From a checkpoint of a small transformer trained on Wikipedia.
Architecture: LayerNorm before each block, rotary positions, biases, tied embeddings, normalized queries and keys, attention and MLP in parallel.
MLP neurons of a small language model. Each row is named by its layer, matrix (up: input weights) and neuron, and shows model dimensions 32-95. Each number is 50 + 15 x the weight over its row's rms, rounded and kept within 0 to 99.
A block is one neuron, or neurons of one layer that tend to fire together. Before each block is what it responds to, as a language model described it from the Wikipedia text at the highest values.

Clause-linking connectives
L6.up282:69 61 80 36 22 66 41 49 56 56 53 58 25 79 75 39 34 44 41 28 31 48 48 52 36 54 54 73 71 64 49 62 42 34 61 33 74 22 30 11 65 24 40 41 52 35 46 09 03 43 67 63 53 26 18 47 43 21 66 39 71 68 41 50
L6.up306:58 47 62 75 20 60 50 49 50 44 48 88 41 47 70 60 32 31 40 72 36 54 64 56 65 50 27 67 29 61 78 69 53 66 50 33 47 36 36 70 56 55 47 36 30 05 80 40 26 70 61 75 49 40 35 40 41 60 45 51 58 61 39 51
L6.up1069:54 30 61 25 53 60 66 23 46 45 52 78 57 37 67 48 61 54 62 32 48 47 29 53 75 40 56 42 46 46 40 28 61 61 87 53 32 52 48 47 52 57 64 46 49 28 39 48 27 50 55 56 51 61 29 53 44 58 55 43 75 44 49 24
L6.up1232:47 53 67 46 11 67 65 41 52 50 47 50 34 46 71 84 59 48 47 35 66 58 83 89 74 30 67 46 23 44 37 47 45 60 57 55 46 16 36 57 71 56 50 53 24 11 35 45 22 34 56 51 60 51 51 35 27 63 43 60 54 71 45 25
L6.up1975:40 46 79 25 39 47 76 55 43 39 15 28 66 51 42 26 53 33 61 25 59 60 60 62 75 72 49 14 48 57 27 58 56 40 25 30 46 54 52 40 26 56 21 37 30 19 44 60 69 56 63 58 45 83 89 71 62 47 45 38 69 58 64 31
L6.up2012:56 69 38 87 57 41 44 44 44 36 37 63 74 47 37 63 62 49 80 70 37 24 65 35 52 72 55 31 54 45 67 33 31 47 45 53 46 56 66 73 30 47 29 32 54 24 47 68 54 38 61 52 46 67 52 52 37 52 53 72 67 46 30 30
L6.up2612:36 37 45 82 36 51 59 61 43 41 63 46 57 63 72 74 53 38 34 58 42 48 73 32 60 42 63 47 56 40 91 70 57 54 41 37 47 14 46 40 70 64 88 57 16 49 65 65 44 57 36 56 54 43 81 45 48 28 35 59 45 65 50 34
L6.up2734:81 36 70 24 30 52 64 75 28 69 69 69 64 46 59 25 37 64 52 79 41 48 51 73 49 44 55 56 35 43 42 73 25 64 45 43 59 47 53 53 58 38 59 35 59 38 32 57 41 28 62 71 41 37 41 35 28 61 44 38 70 71 42 52

Clause-linking verbs and conjunctions
L2.up2436:27 58 60 57 60 36 35 46 58 34 57 47 53 54 61 71 41 62 70 56 50 49 68 56 51 40 40 32 43 65 37 54 57 52 24 12 43 30 47 84 67 50 38 54 45 40 65 34 41 21 40 57 60 47 54 62 53 51 39 71 40 33 28 64

Mid-word fragments
L6.up171:50 55 49 66 40 45 31 71 32 48 78 37 43 36 55 63 39 59 49 50 55 26 59 53 54 39 61 37 63 31 34 16 72 44 57 14 37 33 42 56 57 63 52 63 50 57 61 50 31 47 60 46 55 34 57 40 44 15 70 35 43 71 46 30
L6.up369:44 62 62 47 36 58 33 47 68 67 79 58 28 50 58 45 32 44 62 53 83 55 48 50 32 42 55 44 46 61 46 49 64 44 46 56 32 24 38 52 28 67 35 79 48 57 40 44 71 60 78 72 48 54 41 28 45 32 79 49 79 60 43 34
L6.up685:20 54 46 51 70 36 49 54 36 63 66 47 43 58 78 46 58 36 52 50 55 41 56 50 63 49 14 34 67 27 55 60 28 36 84 71 57 63 41 63 34 73 59 60 29 48 60 26 62 28 59 55 46 54 59 75 60 55 62 33 66 44 52 54
L6.up992:61 52 35 42 56 61 41 27 46 26 61 51 46 33 38 74 44 65 44 62 58 47 84 58 31 37 64 63 61 17 32 56 61 71 66 40 41 39 41 42 68 26 52 58 39 22 36 74 35 55 53 46 43 32 56 46 74 60 33 27 48 59 77 52
L6.up1425:60 46 58 39 55 38 56 61 47 41 62 63 37 77 40 58 51 36 48 64 36 42 61 54 64 61 57 47 57 59 67 67 67 54 41 66 35 34 48 49 44 58 39 79 38 51 29 44 58 45 63 56 54 60 38 50 72 53 55 43 32 72 39 66
L6.up1472:46 35 67 39 38 41 43 37 55 40 70 39 20 37 33 64 70 43 48 46 73 49 54 41 72 30 45 61 61 47 25 44 73 66 35 46 67 35 61 56 52 70 71 32 76 73 42 50 10 46 78 50 50 67 69 46 41 59 78 38 46 38 44 33
L6.up1647:60 69 29 52 36 61 30 71 66 67 32 37 60 50 28 40 56 48 30 53 55 63 68 26 58 58 72 44 68 51 52 27 80 43 57 47 34 49 59 48 50 36 51 56 22 58 72 68 55 39 47 33 23 64 65 47 83 59 73 63 43 31 76 78
L6.up2795:57 56 74 42 58 47 65 39 31 55 34 19 32 50 81 42 26 56 53 39 48 51 81 60 63 55 32 39 66 64 43 14 63 63 62 72 54 25 38 52 35 44 62 61 46 40 63 56 61 59 55 40 29 64 46 27 60 49 60 75 31 57 61 64

Incomplete word-start fragments
L2.up3026:67 45 55 35 50 22 51 54 81 50 50 51 52 79 85 48 66 66 56 60 26 42 65 50 39 33 56 53 55 62 51 52 49 55 31 46 56 45 27 44 49 45 68 58 48 46 65 51 40 38 53 71 56 32 45 45 76 42 53 72 65 63 66 57

Main verbs after subjects
L5.up48:39 24 45 41 71 48 29 47 57 22 95 61 57 49 46 39 40 82 45 20 42 49 54 43 55 57 55 49 43 54 47 55 52 47 54 59 24 19 40 69 37 61 73 32 39 37 34 34 61 49 65 57 63 46 55 46 61 32 69 26 55 48 66 64
L5.up337:54 36 42 69 34 58 43 69 54 43 63 58 48 08 52 40 57 36 41 58 44 42 52 44 40 53 43 58 11 70 50 45 62 77 36 53 54 21 41 51 84 36 67 74 67 40 79 47 08 35 71 56 76 59 47 46 47 62 43 65 46 70 48 47
L5.up489:44 61 53 63 37 59 53 51 49 65 60 73 44 42 61 26 44 57 50 54 30 47 52 38 47 59 54 87 25 45 78 62 45 76 29 41 56 20 57 56 63 53 58 36 58 19 45 43 12 43 68 47 54 58 30 25 38 52 47 46 68 54 48 59
L5.up995:39 46 24 69 47 57 69 52 22 45 60 67 46 53 61 19 52 24 37 70 33 41 76 38 51 37 43 85 47 34 54 24 63 69 53 48 56 49 41 58 35 18 56 39 63 49 77 61 27 41 66 64 68 40 42 76 19 54 48 59 66 35 37 39
L5.up1026:54 32 61 47 35 60 53 42 62 39 50 37 46 46 31 50 46 69 38 48 38 82 29 64 51 37 34 81 42 53 59 61 76 32 36 56 52 35 51 34 47 48 88 14 14 33 52 58 38 53 76 37 68 44 54 25 41 44 47 52 79 46 53 50
L5.up2031:47 49 46 66 21 52 46 34 53 48 61 68 39 45 50 30 60 65 39 62 53 51 47 51 32 59 26 75 38 44 41 47 40 55 39 37 45 20 33 63 69 39 75 23 42 22 76 45 29 29 49 42 54 52 30 33 38 73 64 29 74 42 32 75
L5.up2598:12 71 58 51 31 62 46 55 53 45 53 63 40 73 52 42 30 39 47 24 74 65 50 81 41 34 12 61 51 44 65 47 55 80 40 54 49 50 37 56 79 53 34 40 65 47 57 60 16 36 53 40 40 63 32 22 41 91 31 39 52 62 46 53
L5.up2846:51 39 30 50 48 51 26 16 54 46 61 58 58 57 46 41 36 49 50 56 53 58 44 66 45 39 42 40 42 49 48 49 41 36 43 34 64 43 57 44 65 24 54 34 54 41 71 52 54 33 72 26 44 47 22 60 55 82 38 59 43 64 54 61

Mid-word rare fragments
L5.up627:77 56 66 72 46 72 44 38 65 52 63 59 59 31 40 52 27 53 49 56 60 60 54 63 34 71 30 58 54 55 66 57 72 56 46 63 72 61 70 58 43 66 51 36 40 58 57 52 31 48 59 42 43 15 51 65 57 59 59 20 64 47 45 78
L5.up1041:51 29 37 38 64 38 41 30 43 44 44 46 38 50 37 51 23 38 61 60 52 13 43 43 65 54 43 70 37 58 62 38 62 43 35 58 51 53 61 63 32 40 72 57 63 25 51 42 35 46 47 92 43 50 45 29 56 43 45 46 41 65 37 48
L5.up1440:44 63 52 43 43 61 43 45 73 50 50 36 42 53 58 54 40 82 28 61 64 61 59 72 55 60 72 32 57 42 57 39 65 74 24 43 55 69 47 47 21 23 72 76 43 68 42 38 53 30 47 44 28 50 40 89 49 35 55 61 50 45 33 51
L5.up2083:38 54 28 55 43 71 54 51 58 44 39 62 53 35 52 43 29 42 70 46 52 53 48 41 54 64 70 35 54 59 72 46 65 55 69 44 58 38 77 27 47 56 63 47 77 41 07 54 76 33 58 31 60 07 66 33 62 54 11 58 40 32 79 32
L5.up2339:41 36 48 66 40 58 50 36 84 27 64 32 20 43 29 63 60 53 54 44 58 56 38 44 69 38 59 55 44 54 35 40 61 44 59 80 28 61 42 58 33 36 73 35 22 86 73 56 62 52 68 56 42 49 67 66 57 21 52 45 55 65 66 58
L5.up2618:53 52 51 24 60 44 14 73 73 42 31 45 62 49 15 78 66 64 47 59 38 47 32 31 53 61 68 48 60 62 40 37 74 40 55 79 52 34 54 41 43 28 49 20 68 67 41 48 44 34 77 40 45 63 65 57 53 59 44 56 48 51 56 64
L5.up2712:36 22 53 73 16 37 44 64 56 23 60 22 37 11 63 45 40 42 62 63 56 51 66 67 57 32 41 63 79 41 37 62 55 53 51 44 74 41 55 30 29 48 55 39 57 50 22 53 52 83 51 45 30 43 65 66 74 28 87 18 48 50 63 39
L5.up3052:35 72 47 17 37 63 40 65 88 51 45 41 49 54 46 51 41 48 63 42 47 42 58 42 22 83 66 54 72 72 54 50 80 54 59 25 34 38 28 40 60 58 41 69 44 81 43 44 45 56 64 45 47 72 55 47 25 43 45 41 45 39 45 27